config = dict(
    norm_place='pre',
    norm_eps=1e-05,
    rope_base=10000.0,
    attn_scale=0.125,
    weight_decay=0.08,
)
MLP neurons of a small language model. Each row is named by its layer, matrix (gate and up: input weights) and neuron, and shows model dimensions 144-239. Each number is 200 + 40 x the weight over its row's rms, rounded and kept within 0 to 999. A neuron's up and down rows have the sign that makes its largest values positive.
Before each neuron's rows, "fires in" lists the words (lower case) most often at its 100 highest values on Wikipedia text that the model never trained on.

fires in: "a"
L12.gate689,227,256,185,164,230,212,238,214,182,314,220,203,169,175,225,224,196,208,240,201,196,192,286,230,168,182,176,138,210,206,200,190,212,213,243,175,197,221,201,144,235,244,220,155,199,212,184,126,174,223,181,143,180,270,231,153,216,208,162,216,182,164,135,204,214,168,164,205,189,203,211,220,182,254,190,202,243,231,218,229,110,169,168,214,191,173,242,181,223,192,243,150,242,46,181,223
L12.up689,149,212,217,232,186,228,221,211,177,167,194,172,176,238,246,243,149,180,197,235,201,249,194,139,243,193,185,216,198,157,212,223,264,266,284,221,159,189,145,226,216,180,275,149,161,208,220,225,195,219,98,239,205,246,192,155,202,181,217,157,180,251,177,229,254,255,163,235,206,178,149,217,157,207,241,202,254,217,232,179,115,193,177,146,109,192,116,179,193,262,197,253,201,205,189,154

fires in: "during", "until", "before"
L4.gate746,152,209,287,291,182,218,204,251,188,230,137,231,259,188,226,163,92,192,257,225,121,217,178,264,112,247,242,172,186,215,201,248,164,202,228,172,186,147,249,217,201,220,177,246,197,208,227,205,168,205,187,245,197,196,213,192,270,185,121,237,220,218,181,211,216,177,208,156,112,138,200,171,119,174,249,176,202,260,186,185,155,182,224,168,165,174,153,225,258,206,280,159,223,209,206,330
L4.up746,223,233,277,187,181,176,173,275,208,199,184,206,166,223,236,272,178,212,144,192,155,250,159,232,235,250,201,247,175,139,278,280,186,310,136,258,245,215,249,172,208,178,193,184,187,269,220,135,163,232,172,222,177,183,199,201,198,255,204,210,218,183,186,172,216,180,243,166,176,248,208,177,213,249,267,271,140,205,142,204,128,205,202,243,238,222,209,207,210,227,196,195,230,168,207,290

fires in: "they", "them", "year", "theatre", "theory", "season"
L2.gate885,181,243,192,224,193,171,261,164,213,181,247,178,202,131,221,180,242,253,218,282,261,158,136,154,153,171,206,224,151,199,164,194,162,217,190,186,196,204,147,120,162,268,240,156,206,256,197,237,203,259,240,160,220,274,180,208,190,186,177,209,189,270,154,221,155,148,228,157,249,235,135,166,138,161,172,177,205,157,148,172,265,257,204,182,259,257,278,220,174,238,223,211,131,218,170,145
L2.up885,242,130,179,283,206,304,186,220,144,201,215,214,115,199,177,248,289,152,215,168,209,166,216,208,138,217,193,207,194,123,194,173,152,295,156,196,148,244,148,122,208,210,209,87,193,251,113,272,143,169,175,179,211,232,175,232,169,196,202,228,178,233,175,245,188,228,230,185,191,211,82,156,149,187,199,152,265,200,267,215,243,162,157,176,195,202,165,199,218,227,238,187,224,283,193,260

fires in: "there", "them", "they", "late"
L2.gate123,235,140,192,273,234,197,261,222,133,331,207,173,163,204,206,211,240,199,188,222,268,201,174,230,176,166,217,199,267,211,253,226,218,158,158,192,123,227,154,214,201,168,159,180,151,284,260,236,172,205,170,174,240,206,254,238,158,170,190,217,202,159,199,224,188,195,224,184,207,139,250,174,142,229,183,180,164,173,215,130,221,171,252,187,192,192,139,171,177,244,244,273,201,233,208,185
L2.up123,233,209,178,234,204,272,228,219,174,258,187,159,213,138,148,244,293,227,170,157,193,306,193,178,205,232,183,196,257,196,207,260,239,139,205,213,181,199,218,159,172,159,225,224,139,169,136,267,178,158,174,214,172,171,236,195,208,221,210,240,158,219,148,279,200,166,252,171,195,239,202,217,154,198,205,218,188,139,192,191,226,222,128,173,167,186,74,198,163,162,179,203,245,151,198,245

fires in: "when", "after", "until", "before", "whilst"
L8.gate208,222,188,257,295,154,212,224,241,222,196,142,219,291,206,362,214,261,230,138,194,235,217,228,178,190,213,254,249,162,150,197,226,163,212,197,273,187,129,206,197,234,197,147,255,289,206,228,198,176,213,181,184,182,228,190,220,218,233,178,198,150,144,181,161,146,157,208,237,178,201,222,172,127,159,234,199,159,211,239,224,144,228,202,156,216,197,105,149,202,143,225,227,147,164,231,218
L8.up208,278,263,250,234,172,185,212,203,186,236,249,252,255,226,178,226,178,183,254,144,242,202,156,204,205,204,207,149,187,136,222,185,114,203,194,223,229,204,264,159,207,218,216,162,260,179,239,127,184,174,195,191,236,167,218,162,208,217,187,246,180,210,218,204,186,202,222,98,174,228,201,154,166,181,242,213,137,137,191,210,131,234,248,133,149,189,211,209,136,166,188,232,185,183,300,251

fires in: "it", "also", "she", "items"
L2.gate1233,312,248,156,241,179,209,154,225,219,203,204,201,119,316,183,142,246,202,185,166,213,152,164,249,178,242,185,188,201,166,205,141,229,213,192,266,208,226,243,146,163,200,184,142,252,199,185,160,165,273,182,241,232,202,166,177,126,223,230,170,187,203,225,200,196,187,236,214,251,174,180,184,223,237,232,284,177,233,167,149,249,225,139,280,182,189,153,168,227,189,259,146,96,181,243,174
L2.up1233,189,237,204,169,141,173,123,204,232,144,177,212,189,286,189,153,215,165,142,222,201,237,185,178,191,174,209,183,226,291,235,255,158,142,122,168,192,153,194,151,195,189,135,194,190,182,193,198,187,173,253,232,239,244,193,230,179,207,257,290,241,134,181,172,167,218,129,147,199,179,228,200,192,194,205,181,213,218,231,182,218,231,155,161,188,142,262,170,244,119,215,212,168,263,124,142

fires in: "he", "town", "she", "country", "company", "club"
L2.gate27,263,227,207,258,150,268,168,181,203,184,176,222,246,207,195,220,206,220,227,305,210,276,254,268,137,206,209,238,182,146,164,159,212,239,158,165,243,227,192,217,156,230,199,228,207,196,162,202,181,194,222,161,166,175,189,139,162,274,260,218,293,193,160,177,198,200,108,188,234,167,204,192,100,186,209,213,172,200,193,197,252,197,199,260,188,230,227,218,125,210,231,181,133,269,188,151
L2.up27,214,206,104,232,223,202,202,161,153,191,153,220,231,212,210,218,246,202,269,250,239,240,264,283,138,236,218,210,171,175,192,176,181,181,199,165,197,172,134,197,110,219,170,233,171,233,174,204,240,188,216,200,185,235,235,179,196,254,219,210,194,132,205,127,174,205,148,209,287,228,165,191,82,140,204,130,117,209,250,218,191,179,239,229,160,209,237,214,97,224,218,203,124,274,134,223

fires in: "and", "he", "they", "then"
L12.gate252,268,179,241,194,196,276,212,176,220,146,186,256,196,191,210,179,242,186,226,230,208,184,184,183,171,170,242,214,203,127,187,232,172,163,289,181,192,221,184,220,202,175,175,216,144,178,230,231,249,210,197,131,244,164,229,203,170,247,167,212,185,184,178,163,153,187,222,234,272,216,146,140,217,248,289,242,238,172,173,150,257,207,174,234,237,219,208,154,165,247,233,142,193,268,195,190
L12.up252,275,175,214,235,121,267,128,171,235,171,198,198,227,185,199,171,250,223,239,203,202,139,166,242,231,223,243,94,243,168,177,233,172,153,224,191,206,211,248,195,248,190,146,175,149,172,185,193,209,241,245,180,131,245,188,175,164,136,208,230,190,194,190,169,196,229,157,163,274,172,198,93,174,216,291,236,175,197,216,243,197,271,155,153,177,128,191,247,205,206,272,272,175,220,216,171

fires in: "after", "until", "before", "although", "despite", "since"
L6.gate822,146,229,208,232,180,191,143,243,163,166,167,290,183,188,246,179,186,183,188,234,227,200,259,224,107,223,244,193,155,161,161,229,190,202,216,175,134,151,228,208,257,240,130,244,214,226,220,155,227,244,229,247,283,129,205,163,221,157,200,170,256,204,203,105,208,193,205,144,197,219,207,180,173,247,202,124,152,228,178,208,130,169,217,242,233,219,162,162,201,234,253,163,94,219,179,251
L6.up822,257,191,242,160,234,175,284,161,241,199,188,169,261,230,194,214,111,206,255,207,168,266,169,250,189,223,225,215,170,204,199,227,236,267,153,252,206,188,216,264,244,207,190,107,213,193,260,150,192,293,164,263,197,158,234,249,225,164,142,231,229,186,207,175,210,215,190,188,264,209,171,158,219,259,154,194,238,260,181,160,162,230,210,225,147,236,196,268,252,229,191,174,206,180,283,250

fires in: "while", "until", "before", "what", "because", "though"
L2.gate974,128,282,193,268,162,264,152,182,223,222,151,230,202,140,201,235,201,211,214,202,212,252,210,182,137,213,209,153,241,186,149,247,220,188,227,153,168,265,201,172,281,164,129,184,223,278,186,235,235,213,159,262,199,165,225,196,250,199,217,278,188,205,212,193,109,232,212,182,213,213,149,203,192,251,223,225,143,238,176,242,170,211,194,186,121,225,161,143,136,215,200,218,222,235,112,200
L2.up974,187,264,172,199,226,162,253,286,261,183,207,245,196,186,256,292,188,242,144,202,131,270,193,227,180,236,181,225,236,153,268,188,190,224,236,135,171,169,239,249,165,176,133,162,226,227,253,209,234,176,227,254,119,157,240,230,243,213,131,292,209,161,187,166,213,202,214,160,179,159,232,199,206,219,284,179,193,231,197,213,197,199,198,187,179,210,86,177,213,198,143,208,228,184,244,254

fires in: "a", "available", "appointed"
L12.gate616,186,146,199,189,198,286,219,182,164,219,173,201,124,217,245,215,187,213,216,269,210,171,278,252,198,230,227,129,202,165,184,210,144,240,265,227,218,147,173,208,223,127,185,217,223,155,183,52,158,181,204,187,247,232,207,109,184,125,200,194,144,206,194,243,245,236,200,204,144,252,282,186,211,256,262,205,241,228,244,142,168,207,197,143,235,273,216,182,267,184,181,116,279,208,167,251
L12.up616,186,155,152,185,200,201,254,183,206,226,132,184,238,140,212,228,228,218,264,296,218,234,221,170,227,269,217,187,239,209,145,242,169,225,260,213,168,175,157,213,181,182,254,236,173,197,153,163,207,160,161,209,207,246,192,236,197,146,277,209,156,223,194,145,189,234,171,194,218,108,245,135,217,159,225,229,244,167,141,225,139,271,181,220,278,192,167,178,256,250,185,178,191,243,193,240

fires in: "who", "she", "he"
L2.gate24,246,190,204,226,124,216,190,216,195,220,176,231,189,225,232,248,202,253,177,194,248,201,118,179,198,175,213,212,204,196,199,88,210,212,254,200,188,232,215,225,174,195,211,162,203,194,202,249,191,195,170,242,190,175,263,160,185,246,249,322,228,135,174,189,189,220,168,212,175,186,164,205,160,187,247,227,203,152,183,266,341,279,211,235,189,160,228,206,215,180,236,234,171,169,141,277
L2.up24,195,135,177,184,108,208,222,239,199,165,151,240,164,180,228,156,179,200,248,212,210,249,181,203,202,185,128,182,247,212,225,191,252,144,277,180,257,240,162,221,171,210,186,194,151,177,175,248,277,215,202,193,215,214,255,175,177,297,211,245,232,103,127,189,213,183,150,210,232,147,246,161,158,169,208,222,118,166,199,195,257,236,144,260,198,172,225,234,165,182,209,223,109,208,230,272

fires in: "he", "she"
L2.gate828,254,201,199,247,129,226,178,206,206,213,196,272,172,221,140,221,153,225,222,248,203,152,168,215,168,206,185,214,181,156,204,132,155,147,173,172,236,162,180,214,191,169,216,208,242,180,98,181,222,167,199,236,254,178,178,208,160,233,195,262,202,138,174,183,240,174,123,228,224,202,172,232,175,243,218,213,189,123,120,224,254,229,135,153,255,197,210,209,126,263,221,164,120,196,140,192
L2.up828,238,250,195,217,178,218,149,206,273,215,196,186,188,260,224,141,154,222,276,202,211,247,165,201,197,177,203,180,142,212,184,179,205,131,216,153,220,260,136,185,165,192,207,209,140,166,202,185,248,262,249,191,225,194,179,166,147,262,221,266,212,172,182,144,209,195,147,239,183,199,140,115,157,155,167,205,163,139,162,184,238,196,191,228,205,155,196,226,135,258,264,175,162,223,237,211

fires in: "there", "them", "crew"
L2.gate519,114,227,212,224,243,153,176,169,170,231,228,176,223,214,256,194,239,182,145,194,291,208,238,176,156,237,190,274,241,183,227,176,174,315,164,121,191,224,183,173,225,204,181,126,235,208,185,209,212,262,212,202,140,154,206,241,105,233,218,176,250,212,203,267,155,201,183,236,163,219,188,204,165,202,226,253,181,235,188,179,224,235,179,182,249,210,197,268,210,187,177,137,149,207,135,130
L2.up519,166,239,247,203,190,315,169,163,217,187,273,213,183,176,147,205,218,211,241,187,195,242,169,249,185,241,192,181,180,135,177,161,212,260,206,123,205,280,170,140,289,195,260,285,154,198,139,247,206,163,215,198,215,204,242,216,214,159,293,258,200,267,166,213,263,177,229,215,171,169,181,178,250,167,248,186,177,209,236,178,149,218,180,210,217,203,205,258,176,195,178,158,250,167,179,313

fires in: "after", "while", "due", "before", "because"
L2.gate1038,256,214,241,187,202,202,196,182,204,237,164,277,179,192,241,224,176,244,140,153,182,229,161,222,154,206,227,180,191,172,184,226,234,192,251,244,188,217,201,233,225,158,116,190,245,327,240,172,214,161,202,252,260,161,226,125,262,224,165,253,211,169,208,199,173,223,192,197,205,163,169,127,169,193,269,200,132,231,154,229,186,215,161,163,126,226,141,229,201,216,166,238,230,143,234,293
L2.up1038,241,170,222,215,206,189,264,194,191,234,214,263,196,179,202,187,187,200,146,136,178,236,153,200,122,199,188,213,157,202,200,247,164,195,257,217,199,247,178,221,208,151,161,232,217,314,248,198,203,164,183,258,248,117,206,135,248,226,160,266,242,175,236,230,194,202,187,165,158,187,174,164,175,213,244,248,108,252,180,179,142,205,162,159,148,241,171,208,150,219,138,258,272,166,206,233